Part of a small language model's weights.
Size: width 384, vocabulary 8192.
Architecture: LayerNorm before each block, learned positions, no biases in attention or MLP, tied embeddings.
Training: 439M tokens, 3351 steps.
MLP neurons of a small language model. Each row is named by its layer, matrix (up: input weights) and neuron, and shows model dimensions 208-335. Each number is 500 + 25 x the weight over its row's rms, rounded and kept within 0 to 999. Numbers have three digits each.
Before each neuron's rows, "fires in" lists the words (lower case) most often at its 100 highest values on Wikipedia text that the model never trained on. A number after a token or word is its count.

fires in: "an" 71
L5.up294:428531522508518496487447506521477478547513496505520439515510458513458513486514497481510513510520488538480508453505501530467465491485484537521463452546498492484451517496515543453506500470502504491541526494515490484475482499515515501532497493521505509506487525464471503480526511471472478513455498480491519518484512505485494528529518499526481515507519555538536450489503553528532510476517

fires in: "an" 53, "by" 12
L5.up1270:499464457523552483494505509484470507507468492512503546501486511493488482486533537495475517514533543500512500519473541520538484476485509510439462535509482539535502527479510553457494511499490476514508503461491523490507510457520469469493518486509475541444512495468516511449521511481477518562464511478499462495525525518517503503506471496509505515523477548525474481507481540476518503453509

fires in: "the" 64, "a" 10
L6.up504:472468505459515524509533510490503495495529498525487521522491521504505507492496493478567515494537498502504476532508493473503460474512463489518486524518475527497489477489518465508473536534473481509523487481481517486470536469534508493521498507497530538469521480499525518495515495483496522507509485525520471535506472478546474488480499486517458442502518543524516518487515499513481489507487

fires in: "when" 17, "total" 16, "while" 10, "also" 8, "if" 7
L4.up432:504479477528520521494478550459562507510511503530444511454493517502480506508486443500510509499507456486503473499527485529507509531494480485544509494464520463501486492532540532517467525522523486486517478519509514509489524521531464486523527485508539504484527497532510466497521502510470504517518516502482469537502523535453508484519497572498479492514481528483492494491486461552505469465458

fires in: "this" 64, "each" 5
L6.up951:498443498522521462515487500550510540504496482520454443513511525503473502488473516471518512487539489530475479525487488475526480459514490526527502510525509517520506475496506514515522526494512519523554466526491480510467546523460472524486529509495522470507519451488501490429491508502511498493534467479512536493550535522492498494506492506514508463545460544543459546478477512490497514486488

fires in: "name" 18, "of" 14, "born" 7, "at" 6, "date" 5
L4.up910:494469534533525574487459510474518480515495461507534527493487473473539529477531497508523518482502483510464494465508518518492482481474493524550497496508477538497493514510457481477486516498489521491453508502499521492507522531512453496564502537491504503497503514508537497529492498478511531489511495536492487539496469454550558518559502457476515493487478496490495533479561533498475492474473

fires in: "can" 31, "we" 8, "i" 8, "what" 7, "that" 6
L8.up1422:498501484510468482505547479456503501502561511482529471496514547492522516499482523483445464471524479518466497501517535479524498543491533503505515491486542531534540501527516528511528518536560497526472515462475503497502504505514492567524527493479519497508487521478516506537516547481518468474554498500488487505496499487514506497488523493503514484440524505539503456486505455481526493459441

fires in: "on" 92, "once" 5
L8.up347:496478459535485535522479482477510474565506511467477493522535515507468482507485496491499509528512533506507530486523535523452506503503489521542507454476487481519519521473490505518516534482504492519507476506510480482495509514536500514508457482523507463491514544502490504477526505474506497494489505528547492519522513495508509457464457509498522468463507507483474504515487500476537504504515

fires in: "to" 27, "would" 12, "may" 8, "could" 8, "ll" 5, "did" 5
L8.up1320:496513573482499491458531466484481519502510513500489454497486483492492504505546494487463449503488486508504512495459548489522494518495492458505447480475502474507490516480507524493522510520482496462485514423510469481504515483490526515448504459504530545481544507490492540502509516516493479533452500526499538501512514458526529449484509522455495535457496490507477488461501506529456501523480

fires in: "when" 22, "after" 19, "because" 15, "if" 6, "since" 4
L5.up849:498449505517514502521439548465484484512499490547462524513475548509484461493500498450519482515539533496517477514503495496528508500465514480503509505487542515504500508488452498493551514463535486481539465490518488507445466503492452485481525532477496464521484475460471486535489506443469509511518480520502489516468474489433516488467490504534513506509454523522464494506515528501547511531452

fires in: "of" 19, "by" 11, "in" 9, "at" 7, "to" 6
L5.up1001:537517445497539510544452504523509480480469489462493491466490519502524516490481495507481493501494506510515488490504493521487448455488477509521558471524492490517542482482530469561501524488475486564483539496497502482491487498522509508529486507480524506519471461505485507480471500509484544509446490478517497497519508491500485464515501534512474463445498507526527508485531455544493507481525

fires in: "the" 55, "and" 8, "to" 5, "before" 5, "points" 4
L8.up1390:507447494459511508525519546496476501516506500481444509486519514523532504498482511496514519479496509516533516469503486521521484502500520507471498547490516530540518493500507502477500486507489435517493495457461487522512474515461526525498476501495565520505517489501468467436527477489545498520546449462542498492537485457538488494467500508497473507467501493524483467475518486563551541479502

fires in: "to" 15, "may" 11, "would" 11, "can" 7, "will" 6, "also" 5
L8.up1015:502504497526532518517525493450545477494558511495483457544504503445510532499496485473529506497473493485492503508509503449496498527539484505480483481524491501487479505479481470516526553532457515515471524505488501528535490484515497537507496514475486509541533483476468507449439460483478517456492529474540491511521502484447523492517511533510492528454497535512522513504505538566484502458471

fires in: "is" 24, "was" 19, "see" 7, "being" 5, "a" 5
L8.up5:478530497496554476480508487522459506497482462505520546486522515496549496529519503537486479484542501516556532470539492500531499540464497499494513472508519508513530482457500518477510521540494499484463519443516524541477495481492542499503490508508531519461489480511498490537456484493491484489535512531485506527514578527545513461511508470503499509525482476517507536499505530475511515520483

fires in: "in" 33, "the" 11, "a" 6, "to" 5, "from" 4, "beijing" 4
L6.up684:480457521539471473519453466484486549497486459484507481518506482481476437492481447491483483497513467512482473549483435483490490495492477534502474499498503481462512465546499485490515497520482507472508538497499517501481528537545532550491497442530461531499511553469546484467527540497509549483526502495551481509527505476458455475500511541481486527497514489489517490524486490476541508543514

fires in: "is" 24, "was" 21, "are" 9, "as" 7
L4.up295:521496508505529531495504504540519499485531481535486515508489472491490495574498539513514519491523507479503514504505528497513518545492503503478548505519508518496512477475471504500524498485485517486483524466502523500529481472491507479503451485484481458483519485471512490501497490503497488513509483542523498467481473498531511537463529459467469495497502495496508521429471551523517511483526

fires in: "had" 28, "have" 13, "has" 7, "never" 6, "seemed" 4, "be" 4
L5.up598:474472499445543522497533475506516515529533487490485530542511517456486502479497478485486533505520480511499531490468522503554473507522496520519513503543514560526528507505485498503486542500534523523493528498531476537541496528483493497492473490498511543565485482522450500539516485505530527506529513468564496555531457470486507500512511524525449476500521548465532535495530484478492478500468

fires in: "at" 20, "a" 10, "an" 6, "united" 6, "submission" 4, "high" 4
L8.up545:520512530494508514473520497517530537533554541460478494474494528515497486486495509430502453534489523523468525488492499501515455480511495494496480482521499498523495513498491492504504493487512501480531484457494497477512488511529509493482537520537491504447503522476497519517468549468539512468530496510457491508554510508493519482506528437487506467496467487511505455505527516511541498476486

fires in: "in" 36, "his" 9, "into" 4, "tampa" 4
L8.up956:496500532491510525517486524463516502531506518512549528504518479508493550511478434464482518508494529487505473482498533509470463489491510507526504522514498522502525485435504483497515518487518484473516482536532511525510477497505457482504477500474467529461508498549474502446489499523524533493480579505573489490493489482521462478510482451502453501521505516479502479524477499531489483463517

fires in: "during" 19, "with" 15, "after" 9, "from" 7, "by" 4
L4.up592:464447476530547518516508540485522546500477501519485482503519510452499494549500481512525496469553515456528491469538471488512476514526463480494533525495502478467530478513479485503469500493502490444487506507470503458520488517548505466510492504487527464482533465522463513439452482492478453530460496495542498486522481494513489493487508485478454493480496493454498447519464506487482515489499

fires in: "on" 52, "born" 13, "ru" 4
L5.up1505:501531507454522519446480481497492441507481497505458478494547460465540509495530518505520522513509510508486459487507519545509491476505512505527506495466518508517508494495499466478502487516514504529543484494539530546465524496520518488543500510498464497509531512535463473522521488458512500500523469522471516480571518477464500508477518485477485478438500502503517506492468544473523478512489

fires in: "and" 30, "more" 8, "less" 8, "most" 7, "born" 7, "very" 5
L6.up1336:501465478488518549498510487499474491502513456472496520499496534459527494487504471514478474495551501486505515478513511515527468507475477524507468502485470516503461524472471473536509516492493505440475481536503484498458514470494438483497477477482447533471508488510510452495543508490514504503461477483501488542480524509542483511546466525515508475456485511481472472487453503494534529499484

fires in: "which" 60, "that" 8, "it" 7
L8.up998:481499503504499492534562510505498480432545528501553473491478539495478508484500497477488521521524548522451542503485485523482544498505528515484469460517516525494554479465489515517499548496531517512507469509473460517494500492518514494470494494484525530501500492508478441522487522519472436559488533490527499511534537486506528496543491462500479474525486518500516521516509504489539466534508

fires in: "as" 47, "than" 16, "or" 7, "due" 6
L5.up360:514485477538525504506508544468500485485482471523500523546462527465510511506497543517525493493517455498524500494500460493479500491472537486533490484527523491470509485500483495485528445512508474467508519534546511547511477498487516521493549460504488497494508475509450503454499513518528500503537472488497521452488485514469558464489498495475539491494475517507507505483570493506512503514531

fires in: "as" 72
L6.up1095:532461504496500474517479532474479530461539492501488457521505488519501506517509471453522486508535501501506512453511506479486486528467496486530495498518526463510512498515486429460487494495529453538542458539498494486500493525486503466503526491481537470538516468539463476527518512494512540509502531499511473489541488558474524482506487540496514509513489508519486467488532493506518508499511

fires in: "as" 61, "was" 5
L5.up548:472482528523523528428444506476480513481545477510499487534455477511526508483498516467535500525475477511482470506470527490546501533413511462459517519503477506497511475480486516506477486503539472512501478505494499491506491503486522481518442540514520473567507471529467523520494492453494527484505513496506485509503509498526483447526467518477482520474534479522503492510458489504555514485517

fires in: "as" 70
L6.up422:468467480496515469483490536509491480471564493486488511499524494533518528477512469508567534515521497498540506526457483504506493471471524501521488481495495510522498521459494491504500534475532520498479470506501527557494490515472473450553489520479539491512458442464482488523485511526500494492544496574520465524497513542508492480499484488563492512469470515521470481463531470458512497531510

fires in: "the" 47, "as" 5, "a" 4
L8.up1194:507485523516488507499506520482473491496508558450472538499528487507498549522507504490569499539515510475511489509524532533522508507460455505508505515494525516517526493491514502472489490485472523486526490538467521500482478526530471499493483466493578523499483566476504461443509489469536511512539500522494505472473485496461491462520474536490501523485472451477524509511563479472512531458496

fires in: "to" 40, "is" 16, "preceded" 8, "can" 5, "be" 4, "was" 4
L8.up1033:520498477487489523533524476475492497460505491455499527508510525506449482477497554522489506436523518528498472462481473453467495518486475507535514478509470464531506489524499458481509521521507501504503483493492528532569483502522486494489521506490510476485494492531478514517523506519481514492517484505478457528516500468512510463499498477560454486526489523481470486527514501521546546521463

fires in: "to" 44, "most" 8, "more" 4
L4.up1181:526498504491492522484509503515481456511536511516487492485502520498490482512508543528483508502524509550499502490482510489511519547461520542534455483476496504582500513522524514521494548501522524524492534496512494517545584457512459552483515456492488515508503517495485500506516486544501513453473498492538481515489506481464511529531495508505512496521481493515514448516537513496552523457458

fires in: "and" 48, "that" 8
L6.up1011:501462514506492489545518522524545468509525515475493552490508484488480525497509549453455517489511493480534505522482499509501467498445543513467509505499494503513517506460506536514513493504502468541523503526521487523541488502461521476462507479461482508507536521476521500497499485508474473578523477497501521460578490491493505479511538459562510473510536500480483470513484472495473483506456

fires in: "an" 62, "to" 15
L5.up930:452496465514516459471463505503477499527525514514460505487495489509506502449523518524527492502505500521510489520528565503529460521490501516485498493518520472544464521484493500473475519494524495493502513523468471446514492489545478517527490492494493466471505544483519520474474581470542520517523480498482471469546497483486511504505520514508510463515525540442531463498529546496499481455503

fires in: "to" 50, "with" 12, "at" 9, "of" 7
L8.up1038:505479500465508519529456473469499504519506468516528490491512522480493509497514480513508478527480448512490525458503538455554513484432512460513482508485516533499447503504486508506541508493548551501491505463525539490453502520489474481479519508471533503482524484561562507483528473435494467487477457523529506479534500476506495518494505508482499483469494539471506524530473486547531499509527

fires in: "during" 17, "with" 13, "under" 8, "when" 7, "of" 7
L4.up695:521451469504539527557503485533460574472530478478464507512493485450482471506548499514501496499497482508497501502500515492504508511446499451522496473537495507503502501495524512546515515495518478516521504505528482426503455532536478460492485508516534485476512487538496488478520460496481508484482465489523468494539473454534497463488472507498491549535511521445490494527517488490487514476482

fires in: "the" 50, "south" 4
L6.up366:467476481499505522523518508490459489518529487474459493504497525473454501508518487475508491487495450491456470564508453473489494424543470472499486506465509496449472453543487466493462468503452522491568494490524509490543481511511518543520472453546470499506519508511533457483522527481495552493535502490565512493496472490501511478479501521535473527512491490496477516524560544493535510517505

fires in: "to" 25, "also" 9, "he" 9, "as" 6, "may" 6
L8.up1123:509494536518495472524505493489464531461545459514518520493472503476508485525484500515536513539478481529475490481520521466484516497516534484487484496503529492447418518492482518510499534513471512495450527509482456527478478498495519514509485469440505514482506490493471482525540510495496510484527543508523498495530491460482525498465517541493481486458489482529502507496535517502557489457504

fires in: "to" 69, "and" 4, "d" 4
L4.up275:499512529496529500519524505467530497474510511483453486487474556508521517500483530507512514503494518478540521463513466540499498473484501522509530488506535517465503485516521488506448472517485485524435550474517517484493515503500539465479543474497498494498512495507494466509497530518491483513553479527490479519513467471503574505492511528523539476475502519511452464511478446512506468505498

fires in: "that" 38, "this" 20, "what" 9, "there" 7, "it" 4
L8.up1301:490478488524472483485508536501503490517530473478513478529498500509470540472522523490513504465545466491480516521487521469494508494539523501476502472481507475492485477494482510481499505544533434468527498440510459554496521504498493498518456482514497517478493482490489470496507494531504481473510518505453520530537494491523536482509563480497469449484498536547511483513463519508528506501483